Weights of a small GPT-style language model, trained from scratch on English Wikipedia.
Training: a variant of Muon for these matrices, 1131M tokens, 8629 steps.
MLP neurons of a small language model. Each row is named by its layer, matrix (down: output weights) and neuron, and shows model dimensions 512-639. Each number is 200 + 40 x the weight over its row's rms, rounded and kept within 0 to 999.
A block is one neuron, or neurons of one layer that tend to fire together. Before each block is what it responds to, as a language model described it from the Wikipedia text at the highest values.

Responds to: Section/paragraph boundary tokens. Closing == or === of Wikipedia section headings (Career, See also, Filmography), plus sentence-final periods ending a paragraph just before a line break.
L5.down929,220,209,194,219,215,205,161,165,193,283,230,190,159,151,251,164,190,204,203,188,291,221,142,284,259,218,188,212,210,244,257,191,236,214,300,244,185,176,140,222,185,162,278,247,111,241,239,264,162,176,188,180,186,227,186,123,193,215,158,209,171,239,223,271,180,208,218,270,198,235,312,193,199,212,183,231,253,252,208,224,261,202,230,262,180,173,226,180,229,199,159,215,204,185,275,207,226,203,217,189,175,158,219,222,206,169,179,204,224,225,155,164,221,176,204,203,233,193,209,291,155,206,194,234,136,178,187,181
L5.down1400,182,203,174,201,193,187,199,181,254,310,209,197,213,173,186,161,200,167,301,128,244,242,172,199,168,208,194,197,137,154,193,203,174,157,259,271,160,197,215,254,270,153,228,232,112,212,242,254,257,203,171,227,214,266,242,126,209,222,171,138,236,216,243,189,175,159,244,169,211,221,234,247,207,148,191,249,215,259,251,236,203,197,186,180,175,234,202,211,202,204,229,149,176,210,145,147,198,155,158,206,286,131,213,193,189,164,199,209,252,204,136,164,164,234,164,213,232,211,186,309,106,206,177,264,198,204,212,218
L5.down1642,213,219,158,217,203,172,183,241,208,263,213,231,223,210,197,171,210,137,228,154,224,136,196,200,163,141,140,217,165,236,170,233,216,234,222,222,142,194,185,274,225,204,178,183,182,232,231,177,264,145,130,198,127,239,101,210,191,214,246,126,216,225,239,218,115,219,231,258,204,184,251,197,230,108,119,240,214,275,232,191,187,215,176,94,149,232,203,219,257,224,158,158,186,275,154,221,176,162,174,185,218,206,176,178,239,136,202,220,228,181,159,196,147,171,158,176,222,218,198,289,150,161,157,289,187,150,207,152
L5.down1654,223,222,155,213,216,177,199,199,250,295,203,161,210,181,165,133,205,160,196,188,262,179,149,197,164,177,177,199,209,203,161,243,232,230,281,181,169,197,153,244,233,174,260,219,150,202,199,214,209,191,221,233,212,219,153,164,172,179,184,142,258,205,223,197,169,187,248,197,171,286,252,218,244,144,116,179,232,202,300,221,201,196,220,210,188,260,163,181,221,211,137,158,208,203,186,196,205,206,164,204,240,218,166,203,266,176,222,232,279,207,150,157,149,161,179,215,257,220,151,285,194,185,183,227,175,178,168,207

Responds to: Predictable name-completion fragments. Middle or final word pieces inside well-known multi-piece names whose ending is then predictable, such as Madag-asc-ar, Himach-al Pradesh, Agath-a; also the comma in "and, around…".
L6.down340,228,164,214,192,261,183,239,222,184,194,228,170,185,202,219,168,243,182,216,95,236,155,218,164,202,161,173,166,300,149,184,163,318,195,143,214,183,273,261,163,156,235,189,183,220,185,203,202,214,238,170,154,258,198,162,254,227,198,180,127,179,218,185,170,205,192,145,229,183,198,208,298,178,128,154,183,178,227,203,178,163,237,183,238,187,228,165,199,241,164,247,276,220,224,272,208,156,217,253,248,149,214,228,217,196,200,302,167,196,166,247,206,259,248,211,173,166,207,174,253,205,198,229,169,184,152,265,252
L6.down349,231,205,199,230,208,209,252,163,212,208,192,250,203,112,183,124,221,144,168,210,180,220,182,202,176,209,187,141,243,151,206,142,188,199,213,234,234,206,241,239,238,235,229,213,181,245,214,179,184,188,168,180,287,202,166,160,264,219,244,227,226,151,196,169,184,234,176,170,219,239,191,235,204,266,185,212,319,170,205,230,196,208,218,200,296,206,172,275,191,135,157,187,200,243,251,210,170,226,267,184,170,243,173,192,226,188,200,198,277,205,186,163,171,277,177,125,201,245,277,195,255,215,188,201,154,212,202,171
L6.down950,171,164,164,190,175,275,196,178,218,174,199,248,205,203,212,172,182,191,177,214,163,206,186,235,167,179,201,122,135,303,247,231,242,189,169,285,163,204,122,258,191,149,103,224,186,154,215,208,227,212,223,242,258,195,186,234,168,210,185,185,284,198,217,193,201,193,206,177,233,241,227,142,201,200,120,201,180,152,197,185,225,195,232,265,188,213,252,215,230,204,150,171,192,190,191,230,296,235,183,247,242,169,153,187,234,193,171,178,185,157,187,175,264,189,221,199,236,259,196,234,175,262,218,245,189,217,191,115
L6.down977,258,203,201,143,278,144,266,254,141,213,254,183,208,149,159,133,262,202,99,153,145,212,186,250,200,168,230,195,143,200,269,236,140,229,143,251,189,229,229,182,216,221,263,234,206,236,264,217,201,285,221,201,214,203,164,247,233,278,200,176,130,125,235,219,213,202,219,221,200,155,251,217,194,193,190,257,256,191,219,213,139,177,191,130,101,200,268,192,177,221,202,208,190,216,219,202,229,213,246,227,180,267,231,257,187,242,144,183,201,186,239,205,186,175,165,193,218,219,217,274,266,187,205,241,188,184,241,238
L6.down1086,137,175,231,209,136,216,211,207,204,286,223,193,166,220,242,150,239,176,129,174,229,186,253,197,183,139,224,226,160,140,243,194,232,273,219,182,181,187,156,174,173,169,226,193,125,264,191,255,225,213,228,174,243,150,105,148,142,175,242,183,282,157,220,217,212,231,195,133,126,168,165,206,196,158,279,202,212,202,159,173,235,214,152,210,206,228,242,164,171,187,302,182,221,184,191,210,161,212,192,160,207,110,165,263,111,189,227,250,175,207,195,162,187,221,204,163,181,277,176,178,215,209,194,215,191,188,117,211
L6.down1123,169,156,136,276,225,198,182,179,186,276,155,184,168,234,171,148,222,226,187,152,199,179,221,190,208,129,237,217,248,191,187,231,201,264,188,171,230,164,220,281,205,233,248,165,245,228,271,221,174,220,216,188,240,206,172,165,159,174,203,206,187,135,163,213,217,157,138,203,207,145,251,222,233,175,167,232,187,248,233,214,158,177,191,213,120,251,174,230,177,199,216,207,226,158,163,213,207,180,124,209,197,159,127,213,187,252,167,210,129,255,176,188,157,242,190,161,180,219,225,242,213,206,198,151,178,174,197,195
L6.down1209,200,225,96,228,178,213,205,227,177,168,144,182,230,157,250,154,179,174,188,171,191,270,250,129,123,195,201,231,211,114,223,181,187,256,177,250,232,182,343,246,249,205,219,136,173,181,191,183,250,251,179,305,189,225,174,141,276,115,209,224,107,222,176,232,169,166,208,197,185,173,205,241,210,149,159,228,211,201,189,210,191,201,195,151,196,205,226,197,237,245,178,192,133,208,197,227,153,258,227,170,217,167,231,171,154,166,178,304,232,235,242,268,233,206,229,277,236,199,140,213,172,251,292,188,161,204,224,138
L6.down2002,166,209,196,184,281,174,232,242,170,153,157,170,160,191,195,141,215,218,208,191,194,239,150,207,220,185,199,115,244,210,169,277,110,228,196,137,200,208,208,141,274,139,129,152,208,192,157,201,223,194,208,214,232,136,221,212,240,186,149,161,183,203,234,284,181,140,240,159,149,241,193,214,231,158,272,243,181,212,264,173,238,179,171,291,180,219,208,230,158,270,179,157,179,197,168,236,223,234,189,193,236,207,178,150,207,230,214,224,165,163,187,177,186,176,193,190,213,163,194,246,231,195,126,177,142,189,201,174

Responds to: Headers and mid-word pieces. Column or field headers in sports and school tables (Division, Conference, Grades, PCT), plus mid-word fragments in prose, such as accoun-t-ant, acc-ur-ate, reg-ul-ation.
L2.down1467,257,165,68,191,163,249,197,277,227,174,200,189,170,228,269,224,265,182,258,179,196,266,163,155,166,178,147,216,200,190,266,202,169,201,308,233,285,170,178,166,243,253,122,252,203,235,306,216,228,195,207,183,175,183,175,234,243,234,199,201,160,224,162,197,256,281,202,210,134,117,223,210,236,185,180,235,227,168,216,231,147,248,226,131,206,240,200,148,237,222,220,238,166,236,245,263,183,119,198,184,202,228,220,177,223,232,136,226,219,229,222,214,199,198,176,234,199,246,275,251,212,106,206,214,190,186,194,208
L2.down1555,253,198,163,211,113,230,146,222,143,201,193,219,199,139,236,188,214,172,211,193,170,254,194,188,166,230,157,135,287,274,257,174,212,231,259,139,168,212,192,147,258,140,156,230,115,134,288,275,223,279,196,245,147,138,272,177,207,211,185,207,218,240,223,238,245,187,201,165,127,210,271,274,197,190,209,173,225,178,264,235,228,212,194,98,240,222,291,157,213,178,154,164,157,190,198,260,155,176,185,218,212,290,252,196,257,231,187,180,209,181,239,152,145,165,238,227,237,224,301,253,190,201,244,278,163,222,214,271

Responds to: Interrupter after "and". Commas and words opening an inserted phrase after "and" or "or", as in "and, in 2003," "and, as such," "or, in other words"; weakly, scattered mid-word pieces.
L5.down537,237,121,174,264,228,246,166,124,130,220,166,232,185,197,131,233,204,237,77,259,197,207,275,204,191,226,242,232,185,160,230,188,166,223,174,167,124,199,166,173,229,282,271,166,273,163,165,201,247,243,212,219,182,234,199,265,268,159,180,211,200,190,214,191,192,189,220,174,153,238,109,202,195,167,202,239,132,266,265,184,205,257,233,182,126,142,197,172,187,127,209,225,213,105,169,203,141,170,343,210,224,213,207,178,183,184,236,206,241,261,141,171,243,243,272,205,217,146,227,215,183,223,181,199,213,119,211,217
L5.down1087,252,162,279,236,254,225,269,167,184,182,229,252,202,141,173,274,277,237,204,222,254,263,245,186,215,171,155,197,211,146,222,191,173,192,196,282,175,191,226,126,215,141,172,106,244,268,188,178,155,183,139,243,193,151,150,189,243,168,210,141,256,197,232,246,227,197,176,211,227,207,163,160,163,177,195,217,97,218,192,139,245,234,231,212,211,164,238,230,178,147,269,201,205,195,202,135,158,196,311,219,166,215,200,195,246,192,266,228,126,259,234,188,185,235,219,142,260,258,197,110,136,192,213,154,231,153,236,183
L5.down1300,211,204,223,259,260,272,188,192,175,222,169,177,178,201,163,201,202,269,120,202,252,190,134,198,165,214,223,247,146,137,244,172,251,191,158,281,150,195,221,167,229,196,222,193,263,268,248,186,206,165,117,221,251,216,158,197,155,209,288,151,210,181,196,227,231,202,141,197,166,256,160,272,182,222,215,132,222,241,183,208,271,252,186,294,105,207,260,211,248,159,301,188,221,189,92,229,167,226,238,205,180,124,185,206,245,317,251,188,150,247,181,172,156,198,177,166,216,232,256,180,169,189,180,223,212,174,170,168
L5.down1680,185,206,228,226,202,252,222,185,215,213,197,166,150,274,184,233,229,230,172,176,220,198,245,195,218,292,208,279,216,198,171,200,180,137,245,169,174,234,229,166,230,224,212,226,212,213,193,175,220,172,233,194,234,238,207,146,167,271,167,210,205,229,220,170,224,130,181,158,199,215,111,263,211,148,228,244,191,199,244,289,228,214,252,158,317,162,162,154,180,220,183,190,311,250,212,219,175,232,217,159,130,160,166,274,211,263,157,219,81,213,179,229,247,165,224,162,156,213,200,220,253,247,208,172,167,224,205,180

Responds to: Start of multi-token names. First word or word piece of a multi-part proper name, like Fe(z), Ser(ie C1), First (Division), Second (Anglo-Afghan War); also sentence-ending periods.
L5.down262,229,187,181,168,170,202,118,204,259,221,127,250,220,255,198,204,230,180,188,210,148,199,190,211,206,170,238,157,232,197,194,100,163,166,242,123,204,119,139,247,271,183,208,227,144,291,191,182,264,246,218,138,120,223,213,175,203,262,239,220,138,204,136,275,155,281,226,174,210,205,142,323,147,152,220,169,145,167,238,205,147,168,168,262,172,203,183,227,256,173,247,180,224,215,207,248,183,180,165,189,194,175,149,200,266,258,211,104,196,135,168,204,198,177,210,320,200,242,187,324,207,114,92,225,225,241,219,178
L5.down436,186,262,218,201,203,201,181,180,219,90,158,219,207,243,166,158,55,237,220,170,210,219,188,193,191,204,159,158,173,209,164,174,241,303,224,189,274,190,263,168,220,268,196,202,161,197,229,159,206,204,193,186,157,253,127,220,182,173,204,200,220,220,169,232,206,237,183,196,224,214,216,193,267,202,120,226,177,226,168,185,163,182,202,162,182,204,197,194,114,178,222,222,152,190,222,230,208,198,135,87,201,250,187,182,204,156,206,225,182,203,172,143,285,182,218,160,183,148,209,190,190,219,124,242,230,246,128,126
L5.down813,254,153,167,193,137,265,180,209,250,178,191,174,174,238,194,142,162,134,184,173,224,260,140,236,197,210,215,184,185,203,100,226,296,178,143,163,178,229,210,155,284,189,185,125,142,228,312,195,225,257,111,214,204,153,202,138,184,242,149,170,193,250,227,179,247,181,206,210,176,206,121,179,208,159,288,224,303,244,220,294,132,169,156,228,195,242,202,215,198,237,153,155,138,118,205,208,204,231,162,154,283,181,212,209,197,198,259,236,204,217,182,172,158,223,236,205,153,200,217,177,171,192,171,294,181,151,206,221
L5.down2124,170,278,155,221,231,160,217,153,227,197,175,208,219,247,269,195,162,142,214,159,228,201,190,149,171,156,207,189,137,271,223,288,199,219,271,199,213,215,164,196,266,143,189,133,151,214,172,155,234,133,133,217,281,214,136,204,170,160,157,262,135,175,125,191,224,192,151,172,236,220,216,175,277,225,212,132,251,214,277,146,227,218,154,153,212,188,243,158,205,172,144,182,227,160,239,157,189,192,193,161,238,202,177,139,142,287,221,197,194,218,217,160,210,207,218,172,222,168,155,205,128,193,166,274,162,175,182,94

Responds to: Section headings and place names. Closing == or === markup that ends Wikipedia section headings (History, Club career, Personnel), plus the comma, period or preposition right after a place name (Pensacola, Milan).
L6.down310,175,220,203,219,230,217,177,167,185,250,133,245,252,217,270,282,217,285,204,206,197,255,155,221,151,155,231,240,194,219,207,249,178,172,138,197,164,169,236,208,215,297,212,258,127,143,195,165,197,199,191,193,221,220,177,220,173,204,174,143,101,156,237,222,198,161,135,140,61,198,205,249,207,102,160,286,238,273,254,198,117,181,275,227,132,180,276,223,228,262,234,223,153,210,168,281,247,184,238,149,174,217,94,256,197,260,226,211,185,226,155,208,192,212,160,235,239,188,200,219,227,121,233,210,223,230,160,175
L6.down486,212,200,200,135,241,149,194,179,204,174,207,251,210,214,288,177,221,230,180,211,211,223,135,155,122,179,252,184,213,229,194,175,180,144,225,185,212,167,171,226,190,242,146,272,187,115,164,174,188,175,204,225,248,255,153,233,206,197,178,207,91,211,210,209,221,192,158,181,185,181,285,208,157,184,180,152,233,213,267,222,199,222,225,161,136,127,153,207,193,174,182,207,200,184,163,218,209,188,218,176,191,188,151,234,147,162,195,161,143,203,139,229,256,175,148,156,122,238,247,260,211,196,175,212,208,167,216,265
L6.down915,210,258,268,186,169,152,225,206,197,193,311,152,182,202,221,199,141,280,237,108,246,141,140,179,212,292,246,184,203,146,225,229,169,189,233,145,234,162,215,200,227,183,244,206,252,135,194,223,200,237,188,218,137,214,177,211,178,227,223,236,188,230,158,242,192,237,180,152,203,217,297,176,208,225,193,185,124,254,294,177,167,275,160,150,249,188,183,186,253,193,249,263,222,188,220,195,233,177,218,130,225,251,167,250,131,198,176,223,184,277,139,241,234,210,154,222,168,227,184,204,172,94,180,219,240,280,192,138
L6.down1367,213,243,125,183,205,206,181,178,241,332,169,158,207,174,203,122,185,171,255,212,303,200,147,225,171,151,176,189,194,205,218,201,216,194,283,222,159,209,151,248,197,136,214,210,147,156,198,285,262,156,227,255,205,230,162,172,225,250,187,153,257,224,229,171,234,187,282,227,139,204,204,197,236,122,90,162,185,159,209,200,237,211,230,148,214,272,196,209,225,186,168,161,173,199,159,183,129,191,147,227,232,208,156,175,177,144,190,198,231,205,144,163,172,185,128,219,242,230,122,284,172,217,144,226,159,204,206,130
L6.down1826,172,275,272,245,188,223,138,183,212,196,235,231,243,302,123,219,256,186,260,188,215,123,233,195,209,167,190,208,257,189,250,170,244,181,153,229,217,217,161,260,222,247,201,201,226,166,198,289,134,187,171,210,245,223,275,280,242,208,189,251,163,201,198,237,252,262,176,191,193,167,190,257,173,91,219,192,225,221,212,226,198,244,149,150,267,194,233,200,221,179,130,207,244,169,205,176,251,151,248,189,217,233,180,190,150,221,111,226,225,219,188,199,171,246,197,184,111,188,203,212,255,220,198,179,164,175,222,232
L6.down1943,214,196,168,249,148,173,182,157,248,322,188,190,205,213,206,127,191,127,224,213,263,204,171,253,187,163,148,152,177,195,223,203,191,223,252,230,167,144,182,240,226,169,252,260,118,147,204,265,244,147,174,203,185,227,134,182,190,226,168,151,217,180,261,212,163,157,213,199,173,202,245,223,220,163,98,216,214,288,253,204,207,219,267,202,168,243,219,203,224,217,154,167,149,209,159,194,183,218,154,218,206,197,180,193,240,233,191,222,212,219,172,202,170,222,198,179,207,167,146,289,175,205,192,286,225,203,194,177
L6.down2034,200,223,155,220,172,141,202,163,190,319,187,178,181,189,215,155,236,135,218,241,245,179,142,204,142,158,177,184,168,216,196,236,172,203,265,224,176,149,181,272,233,174,228,230,130,195,245,218,237,166,222,185,193,251,168,170,200,228,170,125,238,206,247,225,180,186,248,216,207,206,223,240,246,143,137,213,193,275,261,214,233,182,225,187,182,273,202,168,222,214,113,166,207,192,169,189,191,193,156,227,206,231,186,227,218,164,227,209,254,211,110,199,177,187,163,199,249,221,169,308,141,145,189,192,242,224,205,186
L6.down2211,229,178,237,237,158,208,240,113,206,233,211,185,187,194,206,145,249,118,186,232,208,267,198,227,167,226,225,211,208,226,142,224,198,205,224,189,254,231,206,182,222,171,220,168,174,214,210,241,272,205,212,155,153,208,231,178,202,234,125,193,249,246,135,286,171,220,196,154,153,151,213,210,204,157,141,211,180,201,205,235,194,188,124,173,146,227,174,176,158,225,163,185,157,232,190,200,210,192,131,283,237,225,246,179,239,112,201,229,280,182,197,208,208,206,183,149,85,182,132,233,161,267,193,210,124,157,167,123

Responds to: Sur- and mid-word pieces. Mostly the word-piece sur in words such as surprised, surname, surge, insurance, plus other mid-word fragments like ur, ales, ag.
L2.down118,258,239,207,193,233,211,192,193,140,263,229,240,177,212,251,163,216,194,133,186,134,160,159,161,162,220,205,243,207,177,171,255,228,115,231,186,131,194,137,236,331,203,177,216,213,154,236,247,222,234,153,176,139,180,194,238,166,248,203,202,171,191,174,169,176,171,372,198,287,165,154,273,186,182,167,167,242,233,205,177,136,232,184,226,299,199,302,300,213,177,226,196,192,243,203,124,247,183,239,171,156,193,162,227,277,266,210,166,233,182,164,140,238,320,256,224,253,171,202,132,203,177,176,240,189,169,183,159
L2.down806,181,248,232,199,162,197,275,263,220,218,194,234,229,236,195,214,213,191,216,235,166,196,249,183,188,234,83,220,178,237,285,164,203,212,212,179,248,272,243,125,171,188,193,206,188,202,171,279,217,227,211,269,244,244,187,165,209,204,239,204,134,189,269,149,220,221,259,217,234,187,248,169,155,188,196,218,200,225,199,116,222,251,116,319,217,196,233,178,202,236,173,170,179,219,268,180,141,195,195,138,203,236,234,210,232,178,159,237,220,225,169,111,255,200,153,226,266,148,235,117,241,222,159,186,185,168,212,72